From a checkpoint of a small transformer trained on Wikipedia.
Size: 8 layers, width 192, MLP 768 tanh GELU.
Training: a variant of Muon for these matrices, 143M tokens, 6307 steps.
MLP neurons of a small language model. Each row is named by its layer, matrix (up: input weights) and neuron, and shows model dimensions 0-191. Each number is 500 + 25 x the weight over its row's rms, rounded and kept within 0 to 999. Numbers have three digits each.
After each neuron's rows, "fires after" lists the tokens most often just before its 100 highest values on Wikipedia text that the model never trained on. A number after a token or word is its count.

L3.up587:504498493456533475492529470491492495473479509517472511509487498515530488498493456519509493514489541485492539491516517489514506478501455510547483500515498534518506482548508503528498498429472492461541518536485480444516474544497513519517461519519542562485513509458487537472473483475499502466506479496450533497507516499508534469499554504481502461458490470524493506504506497498495488491477475489516463465507485544512503538536518494508503482540525505489476488538482507516486499451505516516498453504494467473450501508464494540554505483525526556455519561522482504483487478515492522491
fires after: "l" 26, "ill" 12, " 2" 9, "y" 9, " V" 9, " v" 8

L3.up33:495543537473488452500469492524533541490521538519552552497501466482516485526478499483524517463508559512477467491468507528509480519520490448518504499515458495465532508491507469492517530473465502466477469537491484494504509522511477487459510480536524473520525521500495509472490482483493486467521482488517502503504494461495517484470478470504476487517496501557503499469493471512536527459504508479533504482497501453474507548521534502558505455516482450508467525533534478516505513515480495480483513518543507534493491494487469490520478525506526485466493510459507510492528487572444529522
fires after: " a" 26, " b" 18, " f" 10, " on" 8, "on" 8, "st" 7

L3.up535:525518524501556494494522542523523513535545495505504482463497494477504506460482531512527485451518486512470493508496475474507494488523498487503519480534489493523498484494502539521483505535507473478461521521521478484508527526434524476498497485488514503493488482482501515449503501524491551491455538485538504464543492465498455493517495462521472503502508558477514478479460464489504480462509489489519522503484491486477504503502476557496495525512493464478506468515522506477519540511503486558518520498505501500493539465438523457517512524544506568502469455472537477512463491474494550471
fires after: "." 34, "ter" 19, "en" 8, " wh" 7, " m" 4, "o" 4

L3.up440:479481507477516505507474487504503477525476549510478514491516555477494482486531514542482531488482493462497513481548560519489524502518468480475544468480510501475514499484513450500488500516516476481476482530503504490509477500499460558521440477507544491521490536531515503535526467490529544502505470473502520529508574490481488510440478494503455494487513507470510512501510498491515467484488517498456474462533500500510471529479515516497508518442514464538497493512553525455485496499497472501498500476536494463535474537488514511506485504491536502470456512506497530536530521481476545462
fires after: " f" 27, " b" 12, " F" 12, "f" 10, " a" 8, "ver" 6

L3.up572:505427510444510475500500465503472459546504521498528512498487492457489489484467507513491458525522516506493489508484500540499495515508509451509507509496530458518490512474485536508540455515480506475502530515469494533543536534505511497460522486506466527517528480496473529510548479474477521448501503503505515466487509535487504500481497497517489492484534533483514483479482527508473510455512592504524507494484532481502483519482501488508499512488467467537474506453526470539514477570508484472488536469516483493488513521505510506556479564475505498506523525494539496494471465519469502510
fires after: " k" 15, "on" 11, "ad" 11, " e" 8, " b" 6

L3.up766:566502492553496486501484513510522487486517506452490509530520475547514539554506473470512498502491484446495488489522528498475540487518525495527506529506470454503507486470511502490495482497479539487532458507470518516541477492472482481484485510500534479501535518488536498482480496493475482520503510541489498523496517498512520514548484495491528568456521546514500508509544502525509501513480487509474488511506468544490512509499427531464491466491470516514484498489514489466493484524420491412540487477495496490522486501479462507488521533482476505506497493516527472494439521507495513488
fires after: "at" 16, "es" 12, " w" 11, "s" 9, "ent" 8, "ec" 6

L3.up605:530528479481488502513499462523517513479535492537497523542494483511521501508496531537472492493509507454492505549500483492494525471483497526498499514518495513505463487477543531505474544503509534458493524539493474496480462516524485510506446459502532521493551488485510445472516508521473527527511473548464472497507516481508543508485508552484484497508493483505529500514519502530485483500492540475494483519510521483478495506451506513452532506408493520484546537500493491537476508512475498497498490520460509489483517511455458507507495526456547510435460492486448522493488526478479500529
fires after: " the" 37, "r" 23, " f" 7, " The" 7, "The" 6, "t" 4

L3.up190:514509441480479496519498472527498503469521510497515502540503455523500479503518456542538491523519527528473483513517480475487501499486506468535524494473522518501497454481494483498462506503475450538493537510521483534495513541527490490501489512505517533485531448559515504502489529517455525482465495526526513491473523507484498519479477571520510479475494497457477523465516445462539486461523518496495496513509460500526485497505468480453497497479505475482548527455506514485504530499469530473506536434467507503527537490500513511494518524555546481519479520545500482489488501480485519480
fires after: " the" 17, " E" 12, " C" 11, "ac" 8, "h" 5

L3.up205:514496530485548474518458508456515457476471544504496496541497439531510479478497492520522517481518518543524502543485523508510519489510504477526481507477515470452525498499533516523469548454480522488481481476492494520518514474473499474486491507509540517515507474529531543490451505575506533461429461546520525495488510493500522525490531482502496500495508496487506492483481492462494498533540471507497503525499508494515470471520497468452492500539465492467506530477545528529502496501527528443474537492478480502512504525475517478495495519480502507524473507475507526449468457501502483520
fires after: " f" 21, " n" 13, " a" 11, " the" 8, " C" 6, " c" 5

L3.up712:517503492460541523554502462516565498501547513522511558470528459503476520518496480509493494485490491490501502488504543489542488474521442496537480492542521507526476457515433508479524522530500524467509495524507535501510528503474515517458462510527503533539523496539472542495469458496517502464539492518534488511503513502507475485520521505445491507507515481515512485461509478497528507496492503424537476510516483466473466500466515510528495461488513530511519463508490458470482463517502472516518478486497448494506484485491483468533487516465476504528476508504510524496501482511467526476
fires after: "i" 33, "y" 24, "l" 15, "on" 6, "er" 5

L3.up564:537527535524501471504518479485496519514498491467480509503498543487559514457497513496511465456460512499478500493538501520508441451519515489504466486469479499526530533452492449481519545493484575503499484503551495495545518477523502499515522524482488484516510473539540490527485478523514501497452501505544507494467532475490498493521496540517500522450461531495463494497525485480554507500500485471505525544489482506472490486503469484472464484449524490491496498530520521493487541497495518464485510518470499490532531512475499509537515524509463483463494513506501498514426505534489508469
fires after: "el" 29, "al" 16, "ec" 14, "s" 12, "om" 6

L3.up320:466490461527502485474523482496530474500510481496525493537476477530506565540470527559502463501511510524506487509513521483470539486544500518521497505495528522490482487453484501549486471504517508478496510491517543490483461477540475502486487480499541536501511482519550516420458554481521508508455491529511509463545519463519511515501504463486505522484480530463473514464482495500456520492489508504507495501475552484500491467483463501446519527520511500481466518512472531529508503480523513521468512524474457531512534486488499465487525501503526512530516497488455520506456485531486473496
fires after: " the" 30, " f" 28, " The" 10, " his" 6, "The" 6

L3.up679:502508507489522495505482525518499463455487520495569535514456488481489500522514493465531466502480539496468467532490548465469520467518485471497525518495473488476513479526482432486485495477498508505489494487556476543523549505464467458468483512528509485489494521559494508503521507504510516538461466572514531478511489488503484509504489508484465521493512479437495513481508533506504504472496477449511534485517522465508484507524525498480500522517506449529515472483501542520497496495490514455495521490559522543487509534475509456495506512573499488499488510497494496491507513462503505486
fires after: " C" 30, " c" 25, " A" 14, "c" 13, " a" 8, "s" 6